config.toml
n_layer = 25
d_model = 320
n_head = 10
n_kv_head = 10
head_dim = 32
d_mlp = 1600
vocab_size = 7800
activation = "tanh_gelu"
norm = "layernorm"
norm_place = "pre"
norm_eps = 1e-06
positions = "learned"
qk_norm = false
attn_scale = 0.177
bias = "all"
tie_embeddings = true
parallel_block = false
init = "uniform"
init_std_qkv = 0.0182
init_std_o = 0.00258
init_std_up = 0.0182
init_std_down = 0.00115
optimizer = "muon_variant"
lr = 0.00625
beta1 = 0.95
weight_decay = 0.013
lr_head = 0.00785
grad_clip = 0.5
warmup_steps = 200
schedule = "wsd"
decay_fraction = 0.578
decay_shape = "cos"
final_lr_fraction = 0.05
batch_tokens = 32768
seq_len = 384
doc_mask = true
train_tokens = 404800000
steps = 12354
dataset = "wikipedia_en"
MLP neurons of a small language model. Each row is named by its layer, matrix (up: input weights; down: output weights) and neuron, and shows model dimensions 224-319. Each number is 128 + 24 x the weight over its row's rms, rounded and kept within 0 to 255.
Before each neuron's rows, "fires on" lists the tokens most often at its 100 highest values on Wikipedia text that the model never trained on.

fires on: " \""
L4.up255 [145 118 130 106 100  90 125 131 126 140 112 112 146 165 137 117 168 140 113 114 156 135  98 141 125 103 144 118 149 145 136 122  79 107 152 108 112  81 155 146 161 161 110  73 125  91  76 160 154 118 160  98 128  95 137 131  85 126 132  93 104 148 140 137 131 120 147 134 124 131 122 122 139 138 175 132 105 169 114 142 109 121 139  63 157 163 137 145 114 138 130 106 152 146 118 154]
L4.down255 [111 112 112  83 104 105 156 151 109 157 157 136 137 139 115 138 155 105 153  99 147 137 142 152 120 156 133  79 128 134 122  99 110 115 125 100 134  74  97 135 166 126 125 131 146  93 104 134 111 147 151 138 138 148  97 112 140 138 127 121  91 108 183 144 122 109 129 141 131 163 102 116 148 147 148  90 117 139 126 121  94 168 164 135 115 110 128 154  96 110 192 106 126 141 152 139]

fires on: " |", " —;", ";", "\n", "%"
L4.up1473 [127 151  73  99 125  80 142 144 147 113 139 132 103 118 138 154 153 130 122 114 119 122 119 132 128 119 137 129  95  99 129 117 144 126  99 105  97 181  57 118 117 120  80 153 133 148 135 152  84 108 113 122 113 159 128 122 120  87 133 143 155 102 136 104 172 159 137 117 114 126 115 120 101 129 136 151 107 120 141  64  94 130  75 105 108 153 128 150 105 103 119 137 180 113 118 141]
L4.down1473 [149 112 189 131 115 121 127 126 107  90 129 141 158 152 151 122  90 127 109 102 119 130 148 142 134 103  88 113 133 136 111 169 157 147 120 106 175 183 121  94  97 173 107 146 130 136 168 131 122 102 134 110 158 105 184 174 121 108 130  83 140 127 141 146 113  88 138 126 109  96 143 132 112 141 141 156 165 122 127 102 102 136 137 122 158  90 180 129 135 100 111 129 110  91  99 143]

fires on: " |", " as", "ans", "%", "ak"
L4.up680 [176 137 119 107 131 142 130 129 114 147  82 131 138  81 137 112 129 126  96 133 133 119 153 105 149 120 146 153 107 137 108  99 118  91 134 118 144 106 104 103 176 116  98  98 105 114 152 121 142 134 137 140  90 123 129 117 106 108 141 141 167 117 151 108 163 150 143 147 164 195 157 143 142 152 129 120 114 102 175 138 109 103  87 147 145 112  83 118 135 102 109 144 137 122 132 166]
L4.down680 [120 147 130 113 123 136  97  99 156 139 140 142 114 114 143 123 110 109 165 149 142 192 105 134 173 109 147 147 113 164 126 107 138 158 130 104 133  79 107 138 142 106 122 117 130 102 158 148 146 151 154 148 145 123 143  98 124 144 177 134 152 138  75 127 154 103  87 134 126 161 118 146 101 158  92 138 148 116 145 148  74 137  74 156 102 126 104 119 150 123 137 154 115 189 108 118]

fires on: "'", " br", " van", " leg", " Van", " death"
L2.up1063 [140 122 113 144 101 101 147 146  85 121 141 130 151 132 152 141 138 112  99 120  75 116 107 171 139 102 109 115 171 110 126 120 129 153 130 149 126 137 116 112 116 131 125 112  99  97 100 151 137 112  85  96  96 167 137 153 137 144 151 114  88 151 127 117 145  93 147 129  77 136 127  65 165 136 128 126 175  65 180 115 131 132 122 107  98 143 137 125 166 128 150 109 157 114 140 131]
L2.down1063 [164 133 139 135 112 149 111 106 132  92 106 114 154 138 115 131 139 116 148 128 101 147 106 132 133 179 147 104 111  90 145  95 112 126 152 101 175 122 122 122 129 106 113 118 181 138 146 109 121 130 113 125 144 127 122 146 106 155 162 149 175 117 132 107 111 104 115 161 126 191 140 141  54 148 117 125 116 160  97 127 116 143 122 120 155 129 151 147 111 101 130 124 128 133 146 147]

fires on: " and", ",", "\","
L4.up1437 [106 166 145 150 133 135 106  94 107 194  95 138 173 134 120 140 118 122 115  90 165  70 152 116 130 116 124 115  80 141 120 110 102 162  93 119 135 107 124 107 118 109 131  89 133 120 121 111 124 109 142 153 126 105  78 130 142 120 127 152 128 130 154 133 163 109  98 141 131 154  90 138 134 172 166 134 100 113 144 104 194  96 122 127 117  73 150 184 113 172 146 110 143 136 100 123]
L4.down1437 [ 99 129 169 122 119 123 104 122 115 144 144 140 110  98 153 142 113 130 129 149 102 100 119  95 126 104 102 143 139 110 143 127 148 117 146 107 152 151 102 133  97 145 108 115 157 147 153  81 145 124 123 141 125 100 117 117 128  94 138 115 141 138 119 130 135 146 144  81 143 104 137 131 142 117  84 112 111 151 131 150 114 125 121 129  75 146 159 142 153  74 118 151 117 155 133 111]

fires on: " 3", "3", "up", " 2"
L15.up253 [100 119 142 169 115 146 132 113  98 128 156 135 140  77 102  93 153 112 154 102  92 108 110 168 111 161 150 161 126 124  98 128 148 129 126 104  68 112  88 136 146 111 128 128 145 145 141 146 138 130 130 150 165 118 119 106 138 105 112 119 128 129 131 145 133 122 132 149 122 123 138  86 127  96 139 117  95 129 134 155 104 136 101 132  94 154 104 135 114 114 134 120 102 131 134 116]
L15.down253 [101 124 131 185 138 131 140 117 140 109 102 136 148 107 149 116 132 165 124  98 157 126 102 140  63  91 123 120 139 126  92 120 136 128 133 133 109 132 113 165 101 112 101 113 144 147 116  88 130 116 142 155 157 115 137 117 146  75 136 180 142  95 135 144 148 178 141 137 133 111 123 110  98 130 132 155 108 115 139 160 144 141 138 140 179 117 131 125 137 175 154 121 140 136  98  88]

fires on: " |", "===", "r", "'s", "m", "an"
L9.up1304 [142 128 129  99 134 118 142 135 147 149 138 121 166 154 132 105 128 101 115 137 120  86 158 130 178 143 141 149 121 126 190 142  94 126 123 119 183 110 155 164 166 127 126 148 127  84 110 143 121 175 131 118 139  83 101 172 165 151 140 120 145 122 105 123 157 117 161 138 149 107 117 111 126  84 131 150 100 140 177 136 128 130 126 127 110 102 187 151 146 119 124 164 139 108 120 146]
L9.down1304 [139 117 124 181 145 105 101 134 117 162 149 167 162 114 121 130 131 123 129 103 136 129 102 149 118 128 122 103 101 130 130  97 131 165  93 126 113 122 132  83  92 125  96 116 133 183 142 112 140 140  84 156 129 128 149 166 129 103 132 122 101 174 122 137 103 146 111 104 156 117 141 109 112 138 113 161 128 102  72 122 136 162 107 120 130 131 162 140 129 121 111 121 120 136 155  94]

fires on: " gu", " do", " took", " Lim", " Su", " requ"
L2.up819 [113  85 135 129 166 144 160 142  65 152 143 167 141  81 146 142 113 148 112 169 120 179  86 116 125 143 125 179  77 161  95 124 147 110 127 127 122 132 126 119 144 119 105 189 153  99 132 137 106 125 187 107 106 152 159 166 161 129 144 131 135 131  82 111 103  94 136 117 114 120 131 117 113 103 142 140 116  84 115 134  97 145 127 118 135 108 163 180 116 155 141 132 111 136 125  77]
L2.down819 [171  82 100 157 142 129 172 159 135 157 139 118  80 117 125 167 137 139 100 142 121 114 137 115 145 104 149 103 140 137 134 157 121  71 136 141 147 100 145 130 202 110 126 168 114 123 124 148 108 128 120 111 111 159 124 151 110  91  99 159 142 139 124  85  86 116 145 110 127  99 110 140 112 106 128 111 147 136  68 136 109 155 123 127 110 105 125 174 148 107  86 154 116 100 100 116]

fires on: "end", "st", "ent", "ed"
L9.up1246 [125 115 179 147 138  85 146 157 120  99 142 136 116 171 105 130 123 116  81 168 107  90 108 138 124 111 130 172 154 152  92 129 131 193 118 130 163 125 107 103 172 138 127 133 143 120 127 112 123 171 173 126 184  94 119 137 145 130 114 126 133 104  95 136 111 101 139 128 105  84 135 168 145 167 127 149 122 115 140 112 137 134 117  85 113 100 120  98 136 156 142 165  96 125 143 101]
L9.down1246 [ 96 177 110 158 160 156 128 141  89  85 117 145 139 143 144 135 152 136 117 147 126 120 116 124 153 126 104 140 114 152 165 111 170 113 101 128  97 139 103 112 116 162 113 165 156 140 115 105 150 138 123 175 106 126 130 141 152  94 114 139 102 120 109  85 163 113 114 159 160 135 150 130 115 182 126 109 131 133 160 141 136 165 136 164 147 105 124 129  96 156 135 106 135 107 123 137]

fires on: "ib", " Mont", " Abd", " Est", " Ab", " Gill"
L2.up1473 [110 139 144 197 164 141  99 107 122 105  98 161 136 171 102 152 131 131 130 127 168 142 166 130 152 113 166 113 140 111 132 110 140 126 144 130  90 100 122  77 113 145 156 108 128 105 122 157 177 121 112  99 170 121 120 104 133 137 107  99 160 104 156 138 126 190 142 116 141 125 115 196 152 193 115 159 147 128 170 157 153 150 145 120  87 106 156 119 144 129 128 101 164 163 114 119]
L2.down1473 [ 90 158 167 171 137 157 167  94 159 151 109 106 108 158 109 150 138 106 143 138 113 154 149 130 125 119 132 139 118 102 121 131 151 132 116 134 112 134 135 155 136 133 117 121 118  89  96 134 118 146 126 143 137 122  89 136 137 109  67 109 124 139 106 138 181 160 115 130 153 101 135 165 184 113 134 189 139 109 129  87 148 161 154 113  55 132 168 139 142 163 120 141 129 134 130 140]

fires on: "j", "am", "p", "ik", "ch"
L15.up869 [128 129 112 121 158 182 141 145  92 126  92 152 167 136 138 110 101 112 160 142 160 153 130 131 151 145  80 113 110 150 114 165 126  96 126 144 149 167 116 178 145 144 184 126  94 129 119 159 126 145 145 135  86  97 125 134  90 110 139 122 134 104 144 184 130 128 179 152 113 121 126 131 149 108 126 122  74 129  90 102  94 158 119 110 134 170 108 123 128 129 127 109 136  90 109 118]
L15.down869 [133 136 160  83 120 121 154 151 104 117 119 111 180  97 162 129 142 141 138 128 120 141 117 114 107 173 141 113 108 129 111  74 116 123 134 165 120 117 127 106  98 116 120 139 147 116  99 112 136 121 105  91 116 125 152 113 143 102 117 128 103 180 125 118 100 112 141 128 126 114 125 169 106 135 114 136 176 160 138  96 120 152 103 147  85 173 145 118 115 138 147 164 143 118 156 130]

fires on: " |"
L2.up1367 [166 117 139 124 115 131 130 103 108 168  96 127 122 143 161 148 134 108 158  78  67 115 145 150 131 125 149 158 134 131 137 129 128 115 110 107 103 127  67 123 123 127  70 194 102 142 103 135 112 106 132 131 130 134 156 133 123  78 110 154 118  91 159  97 156 147 122 131 169 171 170 129 135 129 128 115 107 146 151 156  85 156 130 144 127 104 121 181 125 150 138 127 145  90 143 159]
L2.down1367 [ 76 138 115 145 120 131 117 115 143 129 131 124 110 122 176 107 132 115 128 140 112 122 110 168 140  53 128 158 105 162 122 129  99 102 141 131 164 148 131  91 135 132 129 142  83 142 136 164 122 105 123 134 131 109 162 151  95 125 156 151 131 124 117 133  97 116  70 164 127  81 186 143 120 117 106 137 159 119 134 117 139 145 135 120 139 115 144 161 116 101 144 127 138 108 152 137]

fires on: " based", " Candidate", "spec", " Pat", " households", " those"
L2.up316 [142  91 152  89 128 185 111 132 118 135 154 122 144 111 165 100  78 114 105 170 109 162 159 122 145 133 140 136  97 143 122  59  93 148 135 144 153 155 137 127 103 176 158 122  88 161 177 129 151 170  82 136 110 135 111 109 135 164 101 135 108 125 115 132 139 129 110 138  76 171 139 124 181 135 142 113 116 100 120 127 140 136 130 186 118 151  89 181  74 129 111 141 107 158 141 132]
L2.down316 [153  63 133 170  97 114 122 123 188 139 170 140 122  88 112 122  76 156 122 133  99 114 137 163 137  89 140 132 140 112  80 127  95 186 124 137 146 125 118 134 139 149 130 136 132 172 138 141 191 118 111 117 127 131 113 170 130 125 108 152 122  90 134 105  99 136 100 189 123  90 123 123 163 142 111 113 147 142 163 151 135 133 126 147 129 131 132 145  93 132  83 122 149 174  80 125]

fires on: "es", "eb", "ver", "ven", "ate"
L4.up596 [137 125 126 126 152 126 116 115 118 122 143 123 121 111  57 111 138  56 109 112 136 137 157 159 116 141 135 144 119 135 123 130 154 112 112 132 109  94  96 137 111 179 124 113 142 110  93 111 127 155 149  82 118 118 136 111 131 148 113 101 128  81 110 138  92 173  93 137 181 115 132 137 143 145 151 156 134  96 141 128 140 136 160 111 118 174 149  91 159  93 139 128 138 140 105 142]
L4.down596 [124 133 128 148 137 104 157 117  82 139  84 126 180 115 104 150 134 135 150  97 105 135 169 101 154 107 118 117 133 130 134 136 109 164 103 107 116 122 122 106 152 150  72  81 131 120 136 128 132 117 140 104 130  99 152 106 151 123 122 116 165 138  88 152 134 183 119  82 100 101 144 122 172 110 133 147 108 105 134 159 189 137 142 103  92 113 108 107 143 115 163 125 131 116 146  91]

fires on: "ity", "ities", "unt", "’", "ious"
L2.up190 [ 98 120 138 149 136 117 142 145  75 188 147 148 154 114 106 140 166 124  97 146  87 109  99 141 165 110  86 149 144 108 169 122  89  81 152 125 129 158 167 125 141 139 141  77 176  88 132 150 199 171  97 156  96 154 132 137 131 120 110 136 136 133  98 130 142 114 159 136  93 102 130  99 127 160 156 168 118 106 115 131 173  86 136 154 142  90  96 132  72 135 124 204 114 155 112 175]
L2.down190 [ 81 176 124 119 132  89 138 167 124 106 117 127 120 143 163 143 148 164 149 136 161 150 139 125 123 176  89 131  68 137 135 127  94 123 127 113 104 157 157 122 171 101  89 157 109 137 122 148 167 148 104 140 142 131 179 119  95 123 163 126 118 113  70 110 169 117 104 111 123 149 117 109 137 117  83 192 136 104 118 152 182 133 152 108 134 142  94 128  99  94 101  63 104  86 131 148]

fires on: "ction", "inth", "action", "vin", "isions", " ext"
L2.up624 [ 84 131 150 113 139 117  84 136 155 134  89 130 127 128 126 108 119 136 110 123 109 118 117  73 119 131 169 145 177 120 171 106 102  95 152 125  99 139 131 106 108 161  81 161  87  90 125 114 120 164 110 147 113 152 164 151 129 143 130  93 113  95 128 165 163 103 166 140 126  84 133 116 118 101 120 117 127  86 108 103 136 149 114 154 145 151 144 109 130 177 152 134 142 136 139 120]
L2.down624 [113 114 133 138 148 114  95 152 142 122 111 169  91 130 145 143 120  77  92 112 106 123 112 105 177 171 122  68 160  98  99 130  92 112 116 125 121 159 166  82 102 123  67 108 118 105 168 122  63 146 167 119 117 146 158 117 142  95 138 119 158 127 131 119 171 112 157 153 142 109 135 149 143  91 148 117 110 145 151 143 144 118 120 112 141 145 160 134 171 174 124 141 193 105 121 125]

fires on: "na", "ela", "ella", "ology", " department", "ese"
L2.up446 [129 126 135 139 110 125 130 128 134 123 113 141  99  97 104 124  99 152  94 143 157 175 131 126 126 131 169 144 113  58 134 120 119 152 105 107 117 114 153 173 122 107 147 108 120 154 123 108 154 118 108 136 127 117 142 126  93 156 120 132 134 114 140  89 128  99 158 123  91  92 144 142 153 158 157 105 151  89 120 145 168 170 124  79 120 127 101 152 126  86 106 133 165 114 133  98]
L2.down446 [132 118 125 104 116 115 111 132  96 127 133 162 146 156 134 115 104 136  96  76 113 127 147 136 143  91 131 141 140 142 135 149 117 171 148 133 144 141 148 110 144 105 135 110 152 105 151 148 129 126 113 181 137 134 117 145 114  83 148 108 128 148  87 119  99 128 157  97 110 128 186 102 158  93 138 100 122 115 152 113 170 146 126 117 120 135 161 107 102 128 172  94 161 154 125 113]

fires on: " G", " g", "'", " actress"
L15.up896 [150 135 127 147 112 144 109 148 126 173 133 115  78 156 127 123  88 102 166 143  90  99 118 130 116 122 144 154 166 130 106 106 166  97 189 127 124 110 102  99 135 141 160 111 130 157 116 154 121 132 127 113 124 119 160 105 161 107 125 136 145 137 154 122 152 159 147 151 146 141 122 141 151 106 131 119 171 142 149 133 113 122 117 166 107 101 138 108 139 128 130 107 116 148  98  88]
L15.down896 [136  96 139 178 140 116 153 145 145 168 132 123 128 135 132 125 147 145 138 131 121  74  69 100 121 164 113 101 115 143 134 134 181 140 131 132 122 141 119 135 143 109 136 110  82  94 152  96 116 138 152 150 144 101 125 124 130 115 120 130 123 133 117 150 161 117 114 106 132 117 130 103 146 132 173 140 158 131 110 152 160 119 171 144 162 124 130 129 127 114 130 159 149 131 125 124]

fires on: " St", "ov", "ue"
L4.up1120 [ 98 140 146 132 133 135 132 141 142 126 157 152 136  92  43 105 156 131 163 136 100  95 121 127 130 102 150 138 136 156 207 126  97 136 129 117 144 105 123 114 139 158 131 183 159 124 143 113 124 161 141  79 122 132 146 148 158 121 150  97 135 143 157 152 152 101 140 136 122 107 166 106  97  81 121 113 114 115  73 144 106 124  90 126 140 131 111 138 127 114 132 135 108 123  86 162]
L4.down1120 [148 110 146 128 118 194 111  90 114 157 123 177 173 171 162 136 132 134 133 127 174 149 145 154  70 127 175 108 144 123 149 139  93 175 133 132 131 102 116  92 135 102 131 126 120 115 125 103 162 146 124 132 136 174 140 135 130 170  80 146 125 115 121 173 163 138 157 133 117 101  95 125 136 131 114 115 127 113 137 115  99  93 119 146 126 120 158  95  87 155 171 123 101 115  99 125]

fires on: " an", " con", " re", " en", " An", " comp"
L15.up976 [140  98 112 130 202 114 176 147 131 178 137 128 125 152  93 134 149 119 166 129 127 116 138 142 177  94 157 164 114 164 116  73 151 129  96 105 117 136 120 137 145 129 131 143 107 148 143 105  89 130 106 135 143 118 134 135 124 135 129 140 157 123 154 103  89 162 140 193  99 111 122 139  91 114 128  97 164 152 129 130 125 145 131 115 109 139 123 130 140 118 125 159 157 122 159  80]
L15.down976 [119 147 167 128 129 114 105 146 126 118 127 160 128 116 152  96 155 141 159 132 151 151 119  92 132  94 170 113 107 153 104 137 140 138 149 121 141 150 169 125  99 135 161 100 109 161 127 143 131  97 137 102 101 154 140 135  60 104 101 138 114 118 146 138  78 151 138 101 140 106 168  93 142 116  97 115  98  76 113 152 120  72 151  98 117 143 133 119 145 143  84  99 119 109 120 119]

fires on: " then", " often", "ance", " usually", " sometimes", " initially"
L2.up767 [156 141 156 172 176 109 129 132 150 118 143 106 106 121 104  93 118  92 129 178 137 124 129 160 143 145 124 129 146 156 153 116 125 106 130 143 118 127 101 144 153 152 118 101 135 149 116 162 139 161  96 141 111  94 133  99 143 114 112 141 133 150 126  77 142 100 110 107 112 109  84 146 117 134 173 141 123 133 157 173  93 168 108 146 137 118 114 163 130 100  95  97 160 157 110 157]
L2.down767 [135 131 155 103 117 108 146 126 146  94 125 121 160 151 108 105 165  82 133 148 182 130 111 119 119  90 128 129 112 137  98  98 169 101 120 121 138 131 151  93 111 156  89 163 134 154  91  99 168 126 117  88 106 155 189 126 135 139 120 100 117 140 103 105 142 112 132 138 128 106 126  81  84 139 137 112 119  95 109 138 132 116 135 174 145 146 104 146 155 155 122 145 153 120  69 153]

fires on: " the", " \"", " of", " and", " to"
L15.up998 [130 143 174 108 103  94  77 140 131  63 129 127 137 147 101 113 101 164 131 138 115 150 157 130 126 120 117 140 114 163 120 138  97 147 114 115 115 140 100 122 164 127 150 129 122 134 135 149 201 178 136 158 102 132  83 148  76 127 116 145 151 123 115 121 147 169 121  65 155 124 147 127 129 133 135 175  93 157 109  94  82 137 138  73 140 118 116 184  68 133 161  95 167 154 100 165]
L15.down998 [144 139  92  91 131  83 182 129 165 114 140 162 125 141 113 149 100 198 160  94 100 134 149  90 122 116 150  96 119 134 190 113 133 103 168 110 118 102  95 158 148 151 145 125 152 118  84 170 157 141 123 131  96 112 122 122  88 146  94 125 143 126 107 105 158 165 114 142 134 137 115 152 140  74 106 154  97 141 119 139 130 116 146 112 137 106 112 113 123 128 145 152 150 147  85 126]

fires on: ".", "ate", "eb", "ance", "are"
L4.up623 [159 109 144 121 196 174 140 131 142 146 149 121 137  84  99 131  93 119 103 104  90 122 134 142 126 150 118 105  88 117 112 102 112 109  98 135 118 125 107 117 165 163 128 162 131 141  94 124 120 118 147 185 102 108 120 105  78 160 137  94 105 111  87  99 122 138 117 106 169 107 121 132 107  88 115 146  91 107 160  97 118 135 154 118 118 175 125 140 124 123 144 135 130  96 165 101]
L4.down623 [143 133 166 164 125 125 140 146 136 130 125 198 110 103 101 151  98  93 132  57 116 130 163 143  91 104 137 122 146 118 110 108 145 137 157 128 124 112 117 100 152 165 126 164 121 121 100 127 100 121 158 132 121 106 125 158 101 159 102 141 149 121 100 117 119 158 122 114 129 144 135 101 130 122 139 128 143 143 155  84 158  79 113 136  93 115 118 123 117 117 131 153 155 144 163  92]

fires on: ","
L2.up1193 [104 119 160 150 155 162  84  90 153 135 107 109 153 130 154  84 142 113  72 169 122  90 143 100 143 113 117 136  76 118 137 147 107 143  95 136 131 149 126 122 133 125 137 141 133 107 150 138 177 132  76 158  91  90 112 109 135 136 121 134 141 155 121 123 140  87 122 135 105  98 138 142 120 177 130 125 131 134 149 152 143 104  78 156 120 103 131 134 162 159 146 103 142 135  86  79]
L2.down1193 [117 132 132 144 128 158 100 105 121 121 138 168 115 150 138 139 119 161 123 146 106 113 102 111 161 109 109 108 109 105 136 134 105 166 131 144 159 150 133  90 107 112 134 102  89 117 153 109 141 131 152 108 157  85 133 111 156 157 110 151 155 156 139  91 124 145 124 137 113 134 154 142 144 139 123 100  97 169 136 122 111 124 117 137 104 124 159 159 174 134 141 128 142 163 102 104]

fires on: ",", "iss", " number", " by", "\n"
L4.up1494 [ 94 157 165 128 103 136  96 100 104 147 122 153 118 158 116 104 156 131 140 115 121 134 151  88 111 123 108 125 107  53 125 157  75 128 129 149 165 132 146 104  99  99 111 101 152 115 151 114 145 128 151 142 150 127 107 116 117 140 136 125 179 152 129 132 155 144 111 112 149 122 183 101 154 152 104  80  90 117 145  99 112 101  84  85  96  90 169 108 154 137 133 157 125 115  97  98]
L4.down1494 [ 87 123 162 131 123 120  94 134 130 123 159 135  81 137 135 114  96 116 182 124 149 128 119 130 146 102 166 134 123 159 134  64 125 155 109 104 121 139 131  85 138 152 111 102 134 105 120 123 113 106 134 145 100 108 130 145 121 143 116 140 111 124 114 114 146  86 165  96 124 102 134 135 146 143 145 105 107 113 130 153 133 128 114 139 130 133 152 112 124 126 123 139 103 175 138 151]

fires on: " m", "s", " found", "es", " teams", "'"
L4.up498 [170 114 146 171  87 165 110 130 161 147 146 109 116 109 147 134 174 148 140 103 101 135 103 115 132  97 143 149 144 115 116 120 154 140 157 111  93 210 152  97  86 122 112 147 138 154 107 133 161 143 105 104 134 132 127 118 141 125 139 146 127 130 129 149 167 132 149 151 103 101  92 111 168 155 105 145 117  93  94 118 127 125 126 137  97 160 122 104 162 128  88 119  99  87 131  70]
L4.down498 [151  96 125 152  75  91  93  97 122 114 140 146 123 112 140 142 112 115 127 107 149 150 132 148 149 144 157  89 105 132  97 151 141 131 134 129 125 110 109 147 166 110  97 123 137 153 120 118 145 141 146 153 157 137  86 138 124 106 130 139 149 127 172  98 149 114  90 142 100 154 162 121 143 124  88 101 146 152 148 131 164 142 156 123  91 151 154 128 143  79  94 117 169 121 161 117]

fires on: " Ret", " med", " ob", " Time", ",", " im"
L2.up1043 [ 94 122 173 120 127 135  99  89 102 150 123 121 151 134 115 136  85 132  97 127  80 127 103 107 135 190 128 103 121 101 152 113  79 108 113 119 112 149 161 151 141 113 133 115 139 152 144 130 112 156  91 105 103 110 128 153 158 101 114 139  75 123 127 130 110 126 156  99 110  87 123 156 133 170 137 119 116 149  92 162 172 146 137 120 132 161 126 125 120 128 138  80 135  81  66 119]
L2.down1043 [110  88 131 104 122 109 131 145 139 144 159 137 113 175 136 123 146 137 151 173  89 131 128 104 103 134 115 130 110 109  92 125 106 162 141 105  89 156 155  98 122  96 165 123 129 152 147 123 109  95 123 136 152 102 116 111 176 118 117  72 130 120 109 113 107 110 121 126 104 128  92 123  90 195 135 105  84 148 101 172 151 170 101 106 128 101 121 116 115  96 125 119 127 100  75  98]

fires on: " are", " not", " Not", " en", " Ran"
L4.up180 [ 81 130 140 109  95 139 136  85 109 135 137 130 142 126  86 122 152 145 163 153  97 130 138 145  95 111 119 121 117 120  93  99 135 124 143 110 146 116 187  53  80 114 123 147 120 151 159 117 108 135 176 137 162 162 113 172 159 139 152 126 123  96  99 141 138 113 114 116 181 117 146 155 119 124 126 154 109  88 156 136 118 135 157 134 121  95 130 107 153 125 160 159 105  81  86 116]
L4.down180 [104 133  91  80 115 113 104 153  82  78 133 125 146 125 153 155 115 128 140 134 124 145 161 131 168 114 106 115  99 128 122 109 187 150 171 187 109 137 122 148 120 128 153 103 119 131 115 106 123 128 120 142 170 145 108 158 110 105 131 144 131 125 129  70 157 118 123  88 136  99 144 134 129 163 159  98  92 143 139 181 120 153 154 130 162 108 131 132 172 125 125 154 109 109 133 118]

fires on: " 3", " 2", "2", "he", "eries"
L9.up1084 [ 92 147 155 126 139  93 133 104  99 151 152 164 101 107 159 135 108 122 108 104 100 123 103 126 127 121 137 149 170 107 155 153 116 145  70 114 105 134 122 115 138 160 124  96 139 121 142 189 139 173  97 136 137 100 107 132 137 141 103 112 112 168 130 169 165 136 132 124 107  99 102 100 162 127 156 111 178 145 106 130 135 151 125 191 101 160 112  93 119  77 132  82 115 114 113 156]
L9.down1084 [157 148 156 106 107 163 124  94  98  85 124 152  88 117 162 146 119 157 128 130  99 119 149 112 109 118 116 136 126 157 105 142 112 162 152 116 128 120 122 141  55 132 114 130 130 155  79 106 146 106 126 135 150 109 128 106 143 113 154 119 171 146 168 141 142 124 115 123 114 104 145 101 180 117 103 126 113 129 122 139 160 129 145 111 101 118 127 113 120 134 147 126 117 124 159 140]

fires on: "–", " to", " be", " le", "8", "ise"
L9.up349 [138 113 115 130 115 107 109 152  78 130 100  91 104 145  97 119 106 129 118 110 122 128 160 115  93 152 193 124 125 112  96 108 132 131 122 166 111 143 165 145 125 160 108 106 109 106 171 134 168 115 132 115 106  98  98 135 112  69  87 135 128 106  98 130 124 127 169 159 110  98 138 108 104 120  87 113 167 128 110 173 105 137 155  85 137 105 102 146 128 136 110 130 132 161 121 158]
L9.down349 [116 100 153 149 137 116 113 108 118 135 142 130 109 118 135 128 148 120 151 114 165 145 100 171 121  93 111 110 116 159 172 128 126 122 141  84 120 151  76 140 102 147 115 149 153 149 134 141 132  74 170 106  80 117 140 132 140 128 137 110 121 123 126 154 122 120 152 126 168 125 108  85 111  85  81 101 146 131 172 105 132 131 127 165 150 127 161 146 193 121 116 138 132 118 101  98]

fires on: " G", " g", "ig", "G", " father"
L15.up581 [106 135 107 155 132  96 148  85 164 128 159 124 124 124 104 143  91 146 145  81  90 141  74 137 127  91 159 143 130 112 122 134 123 149 144 144 164 136 106 149 118 170 157 139 140 104 167 171  93 106  95  98 130 106 109 104 146 150 164  99 128 156 124 117 114 152 126 154 133 132 158 124 155 104 154 102 154 126 128 140 135 105 161 120 125 126 168 108 151 142 130 129  82  91 117  95]
L15.down581 [119 176 137 136 154  98  88 110 152 104 110 125 126 131  68 108 130 139 110  88 141 106 114 114 134 137 128 111 145 143 114  79 140 132 161 105 129 153  75 124 161 150 122 175 127 114 138 139 104  85 116 107 120 159 157 118 115  91 128 136 103 140  98 124 149 131 148 123 116 133 138 163 131 139 135 136 139 123  95 151 172 128 110 107 150  61 165 115 168 119  87 166 140 171 115 131]

fires on: " b", " or", " and", " l", "r", " video"
L15.up443 [118 115 125 113 106  79 104 146 171 123 136 179 141 149 125  77 143 143 158 109 163 104 120  89 134 141 138 113 136 146 115 149 137 172  94 148 140 121 108 112 119 126 111 100 123 156 114 111 137 126 133 132 107 165 146 124 138  91 126 149 137 106  88 111 134 125 129 137 160 148 104 121 165 131 112 126 173 169 131 152 149 127 122 131 117 111 164 163 147 113 181  94 149 158 122 110]
L15.down443 [139 102 109 153 122 108 128 135 123 129 140 121 156 118 147  87 106  98 147 121 116 161 147 121 134 125 151 150 148 135 146 156 121 157 126 108 109 138 157 119  94 171 119 112 154 133 123 131 122 185 125 118 132 132  91 122 178  90 142 151 128  96 121  89 119 113 132 110 166 109 105 140 128  90 118 110  75 142 121 134 124  94 145 103 122 126 132 124 140 117 149 116 116 111  90 177]